config = dict(
    n_layer=10,
    tie_embeddings=True,
    init_std_qkv=0.0139,
    init_std_up=0.0139,
    beta1=0.9,
    schedule='wsd',
    decay_fraction=0.554,
    seq_len=1024,
    steps=10948,
)
MLP neurons of a small language model. Each row is named by its layer, matrix (gate and up: input weights) and neuron, and shows model dimensions 176-271. Each number is 500 + 25 x the weight over its row's rms, rounded and kept within 0 to 999. Numbers have three digits each. A neuron's up and down rows have the sign that makes its largest values positive.
Before each neuron's rows, "fires after" lists the tokens most often just before its 100 highest values on Wikipedia text that the model never trained on; "fires in" lists the words (lower case) most often at its 100 highest values on Wikipedia text that the model never trained on.

fires after: "one ", "first ", "One ", "Who "
fires in: "of", "are"
L5.gate756:472482465475502502493514493474490505530510532519526450503508525484509460518548462531502520494516465506498504495502467481526494491496510511519528481511523508510479518554514486528472455481509536517473545491453472478441485511454472504480480507489502508569529491475495473500523547503477512505
L5.up756:544508485525521497500476495515522519522489489518490452553489518496487545489526457485494447472501501507556513503498446506499498498493509467537512545481503537484487482530510450515509476502535478474477500492472488504464510555525497498499493510452511522526580529464527497485521567493499504487

fires after: "one ", "% ", "some ", "One ", "most ", ". "
fires in: "of", "among"
L5.gate1616:553509529483555484466452525527478517440512502466490518495527491495510472466543472471508517527480491511493527524502483507513496526457501464533502488511539525484504539534521528493504495509503477496500532523520481509471461487499502522510493568509481486465514520418474534469490500458476519524
L5.up1616:487468472485502530558468480506537504533465502510547477484451526489449491485491492533514499515529484492442488481469517482520488473487470493502498493546468475537495452507480515500460463490510527496485521472475567495500508498513497447464476472471507525495534513474516496536511506506495541506

fires after: "| ", "; ", ",", "- "
fires in: "9", "9th"
L5.gate905:510472486504547491516515479510489514522496530524509510511533508501518484486444470548471526511462468540502487468486496468503533474500509472503463511499466501486511492462509462465520468471464505480473502471505471503508546527515549475489516518495454530477453539501473491462539513485494484502
L5.up905:506519520513487503469485514541464499479523530479479433521543483549499533484486492497500496465450478516462497531491473512503501491518544489532496476501444472476505460497515487469494459493556514512458526486492475466484495510524491490542485451532508487504541552492485497472489449525478460521

fires after: "as ", ", ", "is ", "also ", "was "
fires in: "known", "well"
L2.gate278:521502434527490516538521522463494473486460448470495492483483517457482493467497523508483527547512463539540535485524504497509462509484467520526463512476511507545521476512521506469513528549530543518478588481548454496497518488544547494518533487527472502511486519486531523520519472490516505504
L2.up278:504473479521507523497537496458498463497487495510522503503505497508499538482465483514499515478559524529484486478511437492509494491490518553503501548475548483486494457504488500474514506468493516488499486536486515503518525495517487445515498477478470485503489487478508518462453545538521483554

fires after: "201", "| ", "–", "202", "200"
fires in: "2019", "year", "2010", "2011", "the"
L5.gate879:519507452522503496486498485510450457523504589494498474506502461511505507487517470512531514512462454492477482472536534475559509505498491483496492504468505425472419531492454504542526471447495493535486508501494501482489497506483534534493469469527525480452484488487511518514517522489495510513
L5.up879:492470441499525532445499489537531516523498460437512485483542505485493485493530476511502501461478501492479463499497527443484498510464563498510438494460546531501507526476499494517530494498494494499464511522483477554458478497532487525494486475491496503525535498523478468566469504519481442476

fires after: ", ", ". ", "and ", "\n\n", "that "
fires in: "it"
L2.gate1135:496449494510507490504509451491499495504546507504480520517482517512501486455484467472502484497498487508524508442518525522484493460503518517510503448532465503456488522494449514510511472498479511489512487492452508506487507473468500490519511504530463511506500495556516502472502504475504494506
L2.up1135:501515502513473526502486492528458493476470442508496542507523477502534501529468496566505490538497489527487532512518514438526499529517468548480512539491516468514448532531523493540484518468496541478508483560470538463484483533497551491478532432467514501496480524483537524523526532522499523519

fires after: "| "
fires in: "0"
L2.gate426:529525426486529528532477534539476505510467506539507495521500460516501539533517517546476501469516506498477450513495515497488490498502526505510499542491513470492528549481486493476486485468506466528476485483519501501496502525453490535495574505547473498505474476542515523542514472513498535506
L2.up426:462510475547505494499497509512485529512469546516462480497513476434447494537515530474494480537515497507493480422510535472488504478511495557498491510522509497517531519479509489483474455518476479512476480497501492492485489491506510509501508494507486480528508520496503537476526504506518491489

fires after: "a ", "| ", "- ", "A "
fires in: "total", "small", "large", "variety", "short", "series"
L6.gate5:497484486520491494525525518488443507520484502521519540516480546494491497478504455458475547464482509499518492504504512525510501512519528477524467487569518491485488561476477499534495503471520457523489507476494504496500542520493563549479470529532477465508482493485474506497514508489451503507
L6.up5:519509484483485508505484489509533527490484525566501502506530489476477491452485501491437534478475486499539516489515542470531454522505522506521514498497537480507529516511521476513503505527497528496518534517483483476480554531522493510461503508494500487476491488505469541503475519464489528511

fires after: ", ", "(", "- "
fires in: "including", "a", "example", "first", "specifically", "liga"
L2.gate1713:490422538518507474543501502504487472502493477494481499519518519492487530498523465487510526534507461496528504488520528477548513516534491548505479541494476534467506540504494518527490503500511494490504509484467510487531522438508506530481489483487503517550505481492481492508502492514493476476
L2.up1713:534469448518542493506513489519473511473486422511466433493514485486496511474509486513497466530436432517513521521540520504537496476519446478495511489493486521467484512506470504537524491557506485514513496485507481474523512481510525459498506478493494478521462511477485462467504481502489489500

fires after: ", ", "was ", "is ", "as ", "("
fires in: "a", "an"
L2.gate1645:489512534502512504484486508492510510452478489527478510482498491529499494508519486478477520496508511509560498479480503513491479497509523527504497470498493505540450493451514492472512496522483465512526508494512479494533515518507500490496429532488521504499464477513473488505511533503543544509
L2.up1645:492496487510446505464522484535530514470459528484522531545509457465478524475491536502512481462502503476531523461467520519515504503514522518513491507475479552513478482450509481549480558492474483529493515477519491483475480515515504454496508527499535514500521473514513541484524520543503472489

fires after: "is ", ", ", "was ", ". ", "The ", "), "
fires in: "a", "this", "the", "an"
L2.gate676:518475491489490523507455496489524526497507469487483502489512512491541500502508482527496484503484505533517520509511532522521526473484489476484508477473451518499460536474538542491462453504480512468512540545468514490475482507472503458509487459522503531540529511549500502478512516521518527510
L2.up676:486520488516441541479528519511491477511476503516521544485477506462507522524512502503491464503511499516418512475520517466485517568485538532478507468471565534436489495490456530501514471522530494565505510487500505499521486522536524536538487476492503501506482483481502471524510525500498511457

fires after: "| ", "the ", ": ", "===", "=="
fires in: "university", "team", "party", "club", "location"
L2.gate701:511498511539534485510510513536493480522453493483470556438491494513510486493505480514508521487476459484536528495499523494522476485520445470498514517481467520485523502488492470486503479494512478517479501497497490471505565522461492473470508510541501532505548550501485467531513501483485477527
L2.up701:462490524531485459528476490481504492517498477502482494501475481474446515530490512511460510529511528467520496522493484490508486524492506470546495502461472521481492513488497457497467536512518510496506492524462474489525521464525489468511474520475458509455504478478480391515456512509487484508

fires after: ". ", "\"", ", ", "\n\n", "| "
fires in: "there", "i", "it", "we"
L2.gate1274:558515516482501491471508524495448493453499490526508500495494450487488490484519503515522507533488495555545475465509520495481488477482504514489533489540494483471533517511517511475481500502488459540495489492474530526496514535516556460501479505522497495471436524514507537510507499487514501496
L2.up1274:483495463526516514511514496429536473447484493535567472515476504489499456492540488492490542477480494525491477519518505534508483502538521447492521546504492469501527513452506525513484483491498508479449517534522514477483468528521523484515495499498493486461519491451510550505513497473482531542

fires after: "| ", "- ", ", ", ". "
fires in: "1", "one"
L2.gate1174:508514503527516507526527519492504492505517509499513511496520487499555484499503495492487487492472478516508511451505522491502529483482490480472493508488469509451464548474493520504470498505528455496494477520478485474487501462474495507455527480512479557468483514528469483503520522533535527527
L2.up1174:529484495541542500494468482520482484499523511504532507463521484525505453480478483479476508482525507501528481514529515468513529496502479487537544546503453515467550488460502467497473472517500502476529489468533490503542510476462473471529501520523550554470492495546486475460470509513528471486

fires after: "the ", "and ", "| ", ", "
fires in: "university", "in", "district", "league", "school"
L2.gate297:558487508534531538493491528461522506522500484482483486497484511519530517511485497524500449525496481503529498532507519539502483522447489460534526515501460509500462515523455504496505518505480480488553508475507553473507494505486491519476503518483527528463527490475524508520524522517505536490
L2.up297:553499514534501510469524487480540528517545514513472492489496545524510497511484484511527526483498482499499523560506515459539476522532532446541534520477470500462485520496510542525542511499472519529542521477526510494554568523460483456476544495534496553471506506519483455479498513493442491476

fires after: "| ", "-", "Li "
fires in: "0", "qiang", "by"
L6.gate1156:484484443458509526501487489480474462447480506531498487513482449477512481458520509487464466470542472467494533485509532484526532489500472519556471486521464490483476531513529452546476491468488518498544572536536495532499498478513522495467482535503511503545513504464496507497496524517492522514
L6.up1156:504537515529457511524492481510458485486499519519521468527478475530459547477444505505522487485500502516484472540478491485504461500535549495462443530528516532481508484504449494517465512505561467474471498516551469499519489498546519555532507539531487551515511479528513483493475492532468497505